Part of a small language model's weights: vocabulary 8192, no biases in attention or MLP.
MLP neurons of a small language model. Each row is named by its layer, matrix (down: output weights) and neuron, and shows model dimensions 298-393. Each number is 128 + 32 x the weight over its row's rms, rounded and kept within 0 to 255. A neuron's up and down rows have the sign that makes its largest values positive.
A block is one neuron, or neurons of one layer that tend to fire together. After each block is what it responds to, as a language model described it from the Wikipedia text at the highest values.

L8.down51 [151 132 130  98 128 132 118  93  99 125 182 144 119 123  86 127 123  99 127  92 150 166 190 135 143 135 137 183 126  98 128  82 157 149 194 137 132  97 226 125 126  35 146 126 112  73 142 101 151 155 123 110 106 206 122 115 116  78 102 110 127 132 129 122  86  78  90 192 105 127 132 112  93 171 200 139  48 178  98 127 123 184 122 144 135 198 148 100 159 144 199  39 151  53 151 112]
L8.down166 [190 106 113 130 121 135 164 135 109  58 161 119  81  78 176 118 160 140 126 164 137 157 103  67  98 113 155 178 139 136 163 116 169 101 143 166 148 130 134 122 144  60 131 117 128 109 247 164  40  90 132 112  90 177 125 153  82 118  84 177  94 130  93  97  86 123 142 139 187  82 128 126 124 122  99 169 115 162  88 125 154  78 147 113 117 171 137 118 133 144  99 115 133 101 101 117]
L8.down413 [115 153 113  65 131 112  91  92 139 183  88  85  66 100 118  81 132 110 114  86 184 175 148  88 179 152 122  68 112 143 134 140 131 148 137 146 142 152 189  90 117 188 203 145 100  79 149 123 108 160 163 126  85 140 203 122 145 127  99 139 145 116  97 135 172 131 118 120 105 109 136 116 158 148 142 140 107 134  88  98 161 103  96 148 137  98  86  71 174 123 112 119 180 156 141 111]
L8.down482 [184 190 198  91 115  95 139  84 140 128 108 120 153 126 236 144 127 203  66 115 137  92 102 153 171 115 125 113 130 152 127 158 146 127 142 119 176 124 101 150 123  36 138 108 182 147 135 150 133 128 140 162 149 137 150 141 157 185 172 126 152 156 172 126 141 145 121  45 104 107 106  95 202 109 150 172 169  88 150 133 127  41  58 164  69  87 146 105  88 117 114 122 132 173  46  93]
L8.down745 [172 149 138  70 135 115 137 144 110 161  95 114 136 167 164 129 127 164 149 123 155 157 112 176 101 152 102 161 190 101 107 150  98 137 116 128 169 108 101 165 153  81 139 130 129 107 144 140 150 157 170 164  93 119 135 143 148 115  93 115 142 121 100 113  94 123 123 166 148 148 182 115 103 191  82 161 155 126  65 151 144 189 100 103 126 217 115  80 157 171 138 136 115 125 161 152]
L8.down789 [117 144 152  87 122 175 167  91  90 151 150 106 110 123 129 132 103 123 155 137 139  28 102 199 113 136 138 111 174 221 156 137 149 101 115 123 174 124 135 134 158  94  60 157 148 109 152 145 179 169 124 161  96 149 129 182 101 145 174 155 111 168 164 132 153 128 107 192 121 149 130 149 117 117 176 102  70  90 133 105 150 149 113 143 134 205 132 127 162 141 105 181 142 142 103 146]
L8.down906 [153 154  92 112  95 126  54 135 118 148 116 151 137  85 181 136 196 141 103 162 111 114 151 108 127 133 131 144 149 196 155 168  93  87 135 110 148  94 167 157 143  85 136 155  81 150 105  86 142 178 144 115 100 144 178 133 126 158 163 137 143 114 122 160 137  97 164 141 219 110 144 130 132  59 112 124 191  91 121 129 140  70  60 124 146 108 113 105 144 161  83 107 110 135  51 125]
L8.down996 [170  76 162 169 126  97 120  94 141 146 129 152 168  95 100 153 126 153 157  85 157 153 150  90  99 148 164 125 147  97 129 146 142 167 110  62 201 147 101 156 176 102  69 115 125  51 165 102 177 142  87 154 145 135 133 117 108 106 156 147 145 106  75 104  36 102  94 136 129 119 145  87 109 127  99 153  90 129 147  49  91 131 115 138 162 148 137  75 108 118 120 151 166 170 111 155]
The head noun or final word piece naming a type of building or institution, such as hospital, school, restaurant, store, hall, cabin, mine, with scattered unrelated cases.

L8.down58 [182 105  71 173 119 104 115 126 139 103 155  98 125  97 138 123 169 188 111 182 130  83 140 127 172 113 108 165  93  71 150 118 131 186 102 157  64 110 120 117 182 110 120 142  67 107 145 135 153 147 141 123 186 142 122 150  74  86 103  92  94 144 118 151 184  85  90 113 100 113 142 149 101 164 132  63  97 183 122 135  85  92  70 150 131 105 157 123 128  88 120 126 123 152 139 124]
L8.down98 [133 123 149 117 164 126 150 121 132 143  87  93 177  79 144 114 101  85 117 115 119 211  70 152 120 120 114 117 133 194 124 134 193 136 103 125 106 132 138 139 101 174 176 142 185 109  97 166 131 131 118 141 135 158 111 104 102 165 144 133  88 118 163 154 149 150 108 199 165  99  95 146 100  94 110  67  96 136  96 105 125 119  93 124  86 140 133 151 127  76  70 123 101 103 126  85]
L8.down244 [ 94 149 153 158 163 145 191  99 142 104  53 153 102 147 154 128 150 124 111 117 130 120 124  85  86 107 203 158 111 148 126 124 139 109 218 136 184  92 121 138 114 125 140 130 134  57 133 123  95 141 124 143 125  99 116 133  89  94 119 114 123  93 167 184 153 164 105 158 160  70 131 128 153 173 159 167 102 109 135 119 131  84 161 148 113 135 220 144 126 135 153 125 156  90 131  97]
L8.down286 [ 56 104 165 136 129 146 147 104 132 153 119 120 158 182 128 169 127 133  86 165 165  95 116 133 115 174  88 136 146 174 132 158 115 129 150 122 126 116 130 159 111 134 139 196 107  91 118 149 168 103  73 147 142  82 157 152 162  80 142 104 177 134  86 185 136 100 143 119  77  86 118 143 154 117 147 127 154 188  78 172 126 153 105 182 100 140 121 114 119 141 155 100 184 106 158 132]
L8.down318 [119 176 133 134  89  95 117 183 132 153 147 207 113 157 199 169 191  81 123  85 134 105  51 107 139 125  88 126 167 159 158  94  69  73 138 111 124 100 114  84 109  60 156  78 126  71  80 152 160 147 184  85 140 129 137 101 176 113 134 187  73 134 103 139 153 118 127 136  84 155 104 108 131 121  96 123  75  71 119 115  81 118 113 180 108  78 129  79 158 151  98 106 126 120 121 169]
L8.down367 [ 81 166 199  71 108 137 179  97  87 118 131 159 199 129 142 142  66 159 105 147  98 153 115  81 160 185 101 159 193  95 119 108 102 182 130 136 141 173 145 122 174 136 101  92 212 147  90  81 113 102 205 107 134  87 135 112  82 182 141 145 122  95 153 110  81 157 122 149 188  93 185  68 106  93 141 147 152 135 131 127 152 148 111 124 140 129 101 108 151  79 172 116 155 109 116 101]
L8.down447 [153 101 161 136  71 133  66 123 140 112 129 129 141 157 122 205 146 150 123 129 228  86 100  83 126 132 139 216 110 137 126 194 138 124 144  82 109 192 188 156 144 185 127 102 132 135 162 104 139 153 166 108 114  98 142 123 117 131 147  97 119 114 133 101 151 111 126 146 162 131  84 130  83 121 114 139 143 122 120 161 147 142 162 137 156 133 137  76 132 112 141 159 100  70 142  92]
L8.down871 [154 114 162 153 132 108 151 116 106  74 100 177 160 212  97 170 157 162 155 139  98 160 115 141 149 123 138  75 118 135 148 135 141 189 142 213 112 168 135 174  90 116  96 171 156 140  95 230 157 100 159 158 157 124 153 131 114 112 101 182 174 155  94 127 141 128  92 148 147  63 144 151 145 130 150  90 126 171  90 109 148 175 146 157 162 130  94 116 108 126 144 129 127 160 121 130]
Structural tokens in number-heavy Wikipedia text: sentence-initial The in census statistics, parentheses and pipes in climate tables, infobox and roster separators.

L7.down128 [158 137 149 133  82 144 172 180 164  91 146 157 125 111 115 194  40 148  45 120  39 132 173 157 168 119 105 124 140  83 163 129 116 157  85 155 105 139 103 177 106 104 124 135 127 100  82 157 161 147  89 129 159 137 128  88 155 104 120 111 134 130  92 195 165  96 100  80  95  81 148 130 171 148 134 105 166 145 158 149 108 146 101 130 140 135 123 117 125 114 147 113 184 147 112 126]
L7.down1078 [ 85 100 128  98  94 119 134  85  84 108 106 106 126  97  75 164 139 141 115  82 158 152 155 123 145 155  93 236 127 145 143  85 178 111  84  99 111 145 117  96 185  78  95  98 204 130  99 146 159 126  88 135 130 147 115 125  95 142  84  97 142 132  77 198  86 118  87 145  97  97  99  95  99 138  62 109 151 133 121 106 133 165 104 119 111 142 140 139 116 152 164 165  89 114 186  64]
First digits of years, decades and centuries after "late", "early", "in the" or "a", as in late 1990s, the 19th century, a 2015 review.

L7.down347 [148 200 127 100 148 105 107 183 157  81 126 127 144 175 166 128 141 150 126 181 140 147 161 122  79 139 147 153 146 154 144 103  86 162 209 141 112 149 119 115 149 226  74 103  94  69 137 162 158 140 121 127 104 114 149 130 157 128 137 109 132  81  55 180 149  54  98 165 152  60 160 110 154 169 119 142 161 130 115 156 160 122 124 122 127 200  98 147 189 123 117 122  89 116 150 123]
L7.down808 [136 155 169 142  95 107 105 143 121 149 113 143 102  83 151  55 131 116 148 157 145 114 145 117 157  91 155 137 161 114 120 132 141 186 112  73 156 146 178 105 122 156 116 156  81 172  99  81 104 113 192 160  95 160 142 153 124 133  72 105 118 152 105 137 169  63 119 148 115  99 127 150 169 153 125  71 168 125  96 103 159  74 126 215 116  93 155  98 153 136  85  90 138 148 139 104]
The final token of a place or position noun after on/at/near in geographic descriptions, such as slope, bank, sides, plain, Hill.

L8.down194 [179 139 130 121 153 181 146  57 141 177 175 127  91 109 146 151 118 190  94 100 133 116 159 134  64 141 156  43 141  96 137 105 104 113  76  99 122 158 174 106  73 125  96  93 100  91  78 105 132 117  96 170 125 117 198 115  93  92 123 108 168 224  91  87  63 129 115 156 144 140 143 140 143 124 149 119  33 160 150 106  87  98  65 139 161  80 156 117 166 159 138 118 111 153 134 106]
L8.down421 [ 57 165 142 122 135 149 162 161 105 128 139 109  99 151 144 154 102 145 118 132 135 176 118 107 160 137 110 147 178 153  80 147 150  94 106  92 100 168 129 175  97  81  75 162  76 171 202  90 122 161 127 130 148 138 130 159 119 140 138 189 135 135 161 149 135 181  92  88 176  95 192 144 149 111 115 144 166 179 123  80 165 125 142 133 110  78 124 147 102 121  67 141 150 157 109 134]
L8.down573 [138 173 130 106 121 154 127  91 109  81 157 185 150 147 149 113 144 161 145 116 128 119 132  98 120 119  71 122 135  59 132 165  53 125 118 120 121 119 186 116 129 181 138 147 140  88  88 115 113 157 138 145 179 141 165 124 144  97  40 126 149 139 140 109 102 102 104  97 134 123  75  96 174 106 172 124 136 141 141  91 159 177 179 125 116  74 132 169 147 157 115  99 125 139 190 157]
L8.down612 [124 122 105 165 157 114 134 134  97 170 130 113 148 138 130 126 137 142 111 107 168  98 160 143 172  99 107  95 143 120 152 152  97  85  58 127  97 118 164 164 144 187 130 136 153 128  81  63 108  88 138 114 135 111 101 151  67 117 174 107 203 133 103 146 182 157 152 204 112 118 110 155 112  76 130  66 100 115 137 100 154 101 174 128 111 121 128 118 139 109 118 124 125 114 104  82]
L8.down849 [127 144 152  83 168 163 142 129 129 108  25 119  89 111 137 143 123 163 110 174 106 104 121 114 106 120 179 195 131 117 155 114 107  75  87 163 151 136  67  90 134 150 142 136 145  91 133 167 118 145 167 117 148 149 145  86 112  95 187 143 128 167  71 155 157 113 112 134 116  83 150 133 150 189  87 130  92 147 142 109 137  94 103 190 185 185 162 149 158 119 129 111 138 120 137  55]
L8.down1076 [121  83 123 148 162 156 105 112 143 121  83 106 168 157 148  69 135 132 169 103 137 133 136 102 113 119 126 222 116 139 101  56 119  61  81  57 200 146 123 146 161 119 132 162 134 126 174 113 137 132 123 188 125 110 130 134 157 140 138  95 108  88 115 173 145 151 151 111 182 142 130 140  94 106 153 134 158  95  97 140 122 150 100 130  48 197 104 136 144 153 156 191 115 147 135 114]
L8.down1201 [129 122  82  58 138 156  98 158 115 110 147 127 147 121 160 132 128 118 102  98 164 149  93 118 102  99  31 116  98 128 106 173 150 171 168 129 126 103 194 173 150 100 123 134  60 140 101  97 120  98 174 108 131 125 157 162 140 149 126  95 106 120  92  60 149 129 124 122 177 174 102 107 141 120  96 117 132  92 111 127 142 151 154 131 146 198  95 171  72  97 133  63 207 115 115 141]
L8.down1209 [ 69 172  75 100 129  96 147 102 131  78 112 101  40 145 182 139 135 151 127 159 122  98 132 106 161 118 173 129 122 146 116 119 134 161 118 160 164 147 154 125  75  68 122 130 143 175 180 142 133 149 102 145  76 118 129 192 134 102 116 158 132 145 134 152 112 103 113  77  88 101 125  87 146 170 163  97  87 189 106 148 169 176 177 161 127 126 155  98 127 106  87 122 105 128 171 130]
Digit chunks after a split "1" in decade phrases like "the early 1990s", "1890s", "1960s"; also weaker mid-word fragments (myth, phenyl).

L3.down500 [142 121 142 143 153 173 168 189 147 120  86 100  80 135  93 111 110 133 114 104 116  95 149 134 160 116 191  91 132  88  88 164 131 173  79 153 211 193 120  79 145 134 132  27  51  67 109 111 152 157 143 107 100  97 174  68  96 162 155 211 126  87  49 141 143 115  78 123 140 100  86 123 157 139 112 139 128 152 132 166 155  94 110  63 173 174 131 174 164 165 124 135 135 112 149 150]
L3.down607 [134  68 135 135  88 102 126 123 191 103 125 113 142 159 141  99 126 177 101 112 129 163 166 111 141 117 133 101 149  91 153 197  69  99 121 167 123 189  80 114 145 116 113  72 140 135 171 146 111 122 104 136 124 186 128 157 158 131 148  90 171 140 153 125  85 129 130  79 105 168 131 119 127 140 130 147 110 128 120 146 137  70 182 135 151 143 109 140 156 124  61 118 111 129  77 110]
L3.down812 [185  49 142 180  99 151 147 137 136 110 130  86 142 107 108  79  78 167 137 173 139 140  94 109 131 121 159 116 161 120 115 192  91 169 111 160 110 162 146 162 130  55 122 174 122 102 161 150  73  95 112 126  63 108 125  90 128 127 118 106 100 135 101 110 136 124 147 178 125 131 138 100 161 166 102 116 157 139 116  98 128 138 123  91  83 117  87 171 122 103 113  89 166 146 113  83]
L3.down1150 [122 135  97  85 158 141 138  62 112 178 116  70 114 144  67 127 103 180  74 108 121  78  85 157 140 120  89 163  63 104 138 182 178 162 116 168 193 130 169 111  90  75 129 125 115 149 102 152  93 100 106 111  80 136 107 120  92 118 173 167 123  97  99 115  86 134  87 131 100 100 163 108 132  89 103 141 108 160  67 146  79 152 174 140 139 101  64  70 113 118 144  64 177 138  87 123]
Number tokens fused to a preceding letter, hyphen, or dot inside designations, such as I-10, U17, COVID-19, SSBN-728, MUC7, and 7.9/10.

L8.down17 [199 143 127  48 127  74 141  90  97  97  76 140 145  63 166 126 129 132 125 144 167 103 132 137 147  76 132 188 128 121 160  97 112 137  66 109 121 121 162 149 157  94 103 124 139 144 120 102 162  98  81 140 164 101 118 134 133 100 116 135 129  32 160  87 117 161  99 132 121 146 108  44 146 134 100 178 145 156 158  92  88 106 150 120 120 124 144  90 111 139 112 183 108  92 114 164]
L8.down20 [143 153 122 117  71 164 126  67 159 167 111  95 165 122 106 153 128 142 132 136 207  95 170 111 141 145  99 162 148 139  91 115  86 132 158 203 170 123 106 132  95 107 153 169 106 127 154 148 128 100 136 229  97 117 135 107 109  30 166 121 171 117 165 153 117  82 102 122 126 101 192 165 116 141 111 123 127  93  92 143 129 122 135 164 120 177 182 136 198 164 184  97 101 168 145 100]
L8.down158 [139 108 118 110 153  33 203 176 163 117 117 130 152  91 144 135 147 131  64  95 139 127 131 111 118 118 177 139 128 153 103 161 109 118 162 147 122  90  60 118 111 182  88 133  87  53 130 107 118 118 101 122  98 189 143 135 203 110 121 135 193 103 154 161 139 116 160 150 159 178 109 122 166 109  98 137  85 144 122 116  99 161 165 166 128 167  98 101 127 148 106 143  77 111 117 117]
L8.down652 [155  96  89 122  81 156 117  92  99 130  60 114 121 113 160 118 101 131  65 111 113 109 179 106 176 198 114 153 131 120 121 116 122 204 141 150 152 158 135 104 149 175 140  61 146  89 103 111 192 167  91 104 111  84 116 216 158 156 121 107 144  68 103 140 143 122 143 166 107 133 180  31 134  77 135 170 153 155 106 140 124  86 172 125 119 146 101 143 169 117 128 112 159 118  93 116]
L8.down900 [136 120 121 171 151 127  98 122  81 101 133 161 178 124  88 158 118 119 151 124 167 136 171 161 123 146  88 196 145 154 159 213 108 115 106 125 178 140 151 133 153  86 140 117 152 169 132 155 140  79 165 120  83 163 100 120 136 164  73 124 132 166 169 146 101 120 160  82 127  86  96 122 103 134  96 115 139 161 107 127 154 117 125  94 103 143  74 129 170 198 120 168 123 123 184 129]
L8.down1028 [122 105 104 174  76 131 185 119 147 100  63 151 169 142 129 141  81 105  88  59  61 106 107 144 107 108 145 129  98 140 139 196 135 161 167 122 123  77 151  92 102 130 137 110 108 136 146 102 149 138 139  87 116 153 132 163  98  89 145 128 107 153 197 131 106 129 116  53 189 156 164  90  85 170 152  90 195 134  75  98  90 144 129 183 162  88  82 194 155  67 108  95 114 123 140  73]
L8.down1030 [128 167  92 146 130 146 112 137 154 131  82 129 170 124 172 114  95 110  83 144 114 146 127 125  80 113 162 108 111 158 120 110 110 149 127 118 127 148 109 135 153 197 164  76 125 122 123 146 119 132 156 112 102 125 134  94 136  84 147 103 179 111 149 129 102 115  85 147 122 179 202 134  52 107 137 119 154  78  63 132 149 166 111  99 166 134 166  91 130  83 118  78 137 106  68 105]
L8.down1165 [118 156 159  36 172 168 113 108 110 177 140 107 108  99 204 113 135 188 198 103  93  92 173 178 144 125 138 162 127  75 172 119 112 133 173 171 160 148 139 140  72 101  98 121 138 147 166 151  75  81  96 134 142 133 104  75 128  88 171 104 153 126  88 144 189 146 165 150 150 156 127 163 152 136  89 130 162 134 179 104 169 128  92 174 101 112 112 131 124  97 138 142 140  90 162 111]
First digit of a multi-part number, mostly in table cells after a pipe: scores (2–4), track times (3:21), years, vote counts.

L3.down145 [156 215 105 134 205 137  95 148 131 130 107 157 111 167 115 121  76 163 165 173 107 157 179 144 160 122 110 161 168 140  93 195 144  94 147 142 103 131 195 147 127 192 159  97  92 110  89 117 105 145 138 132 169  97 120 139 118 146 114 165 109 163  61 148 186 124 189 143 154 118 146 102 138 103 137 152  86  76 141 143 134 150 160 130 105 111 130 109  80 126 223  74 127 130 127 147]
L3.down792 [107 221 126 169 174 120  98 140 151 100 149 147  53 103 146 138 168 141 131 110 104 191 146 219 127  98  97 112 135  83 137  70 179 124 103 202  95 126 132 144 127  96 114 151 151  97  53 158 134  97 110  71 141 128 142 111 137 147 116  99  98 127 163 143 180  53  97 170 108  79 131 168 107 153 132 175 129  56 139 158  88 145 124 138 143  92 132 134  90 171 145 121 152  78 127 119]
L3.down991 [157 141 126 108 181 136 156 155  79 111 180  77 132 175 125 127 159  82  96 125 153  82 213  73 112 188 137 128 163 146 100  53 152 126 148 165 121  76 169 126 143 147 156 155 148  68 147 108 120 152 136 143 163 136  83 162 103 165  94 170 145 154 114 147  69 142 114 123 147  92 117 149  61 109 117 123 109 163 199 120 113  99 102 105 162 191 148  98 132 124 113 227 125  88 159  84]
L3.down1177 [187 120 114 128 120 181 144 161 112 161  98 193 112 141 153 171 104 108 158 149  79 113 164  96 166 102 136 140 123 154 124 146 155 114 109 116 137  78 113 193 137  71 147 159  90  79 156  73 103 106 173 135  76  84 141 156 153 101  93  84 105 129 158  68 178 129 157 161 136  89 165 140  49 145 111 137 116 112 155 134 161 143 110 130  78 135 149 175 184 101  80  59  99 131  92 148]
Subword pieces right after a short word-start such as in, rel, for, as, like in-clus-ion, rel-ies, for-b-idden, as-ks.

L7.down830 [ 82 146 148 106 175 135 103 105 145 157  91 122 141 148  86 159 194 157 113 116 109  76 144 182 106  76 129 216 129 100 139 190 192 177 129 128 125  67 119 135 120 192  95 147 138 117 136 145 137 141 170 159  91 150  98 154 126  99  89 178 107 114 193 156 133 193 132 133  97 131 110 167 144 114 131 123 155  79 182 144 125 209 138  83  77 163  89 137 130 134 102 146 159 118 111 130]
L7.down939 [136 129 121 127 135 147 103 126 146  70 131 120 146 122 119  91  99 114 157 115 109 125 149  76 148 135 135 198  88 160 122 130 100 142  98 146 114 104  41 137 177 168  66  74 150 135 124  74 110 149  75 137  82 107 127 111 206 132 213 105 151  93 102  80 128 115 141 136 120 181 161  62 182 115 176 114 135 124 116  97  64  88 147 109 116 137 143 124 155 141 200  99 128 143 124  97]
The leading "2" of 2000s–2020s years after "in", "since", commas, table pipes or month names, as in "in 2017"; also other numerals and "from" before years.

L7.down361 [141 112  79  80 162 100 161 102 154 167 129 147  92 149 112 100 140 102 195 118 127 137 100 186 149  99 104 114 140 111 152 183  72  95 127  74 104  81 104 121 133 130 175 120 118 148 107 105 118 168 110 121 155  90 179 137 171 115 127 173  97 130  86 115 149 104 130 178 161 124 104 151  84 121 116  72 129  72 157  98 101 125 121  99 145 120  98  90 134  87 101 151  88 169 108  96]
L7.down845 [134 205 183 139 137 146 130 146 106  93 106 154 173 167 113 132 104  76 143 121 120 101  91  97 115 111 190  82 111 120 186 128  81 126  96 121 168 136 112  92 176 149  69 121  80 177 150 127 119 145  68  88  95 115 193  93 150 121  97 176 142 107 146  98 144 114  88 108 144 156 118 134 131 132 129 153 150 152  77  83 142 138 190 101 142 105  97  73  87  95 151 132 109 137 117 164]
Separators and units right after numbers in census, climate and election tables and infobox lists, such as %, " | ", "(", or a line-opening "-".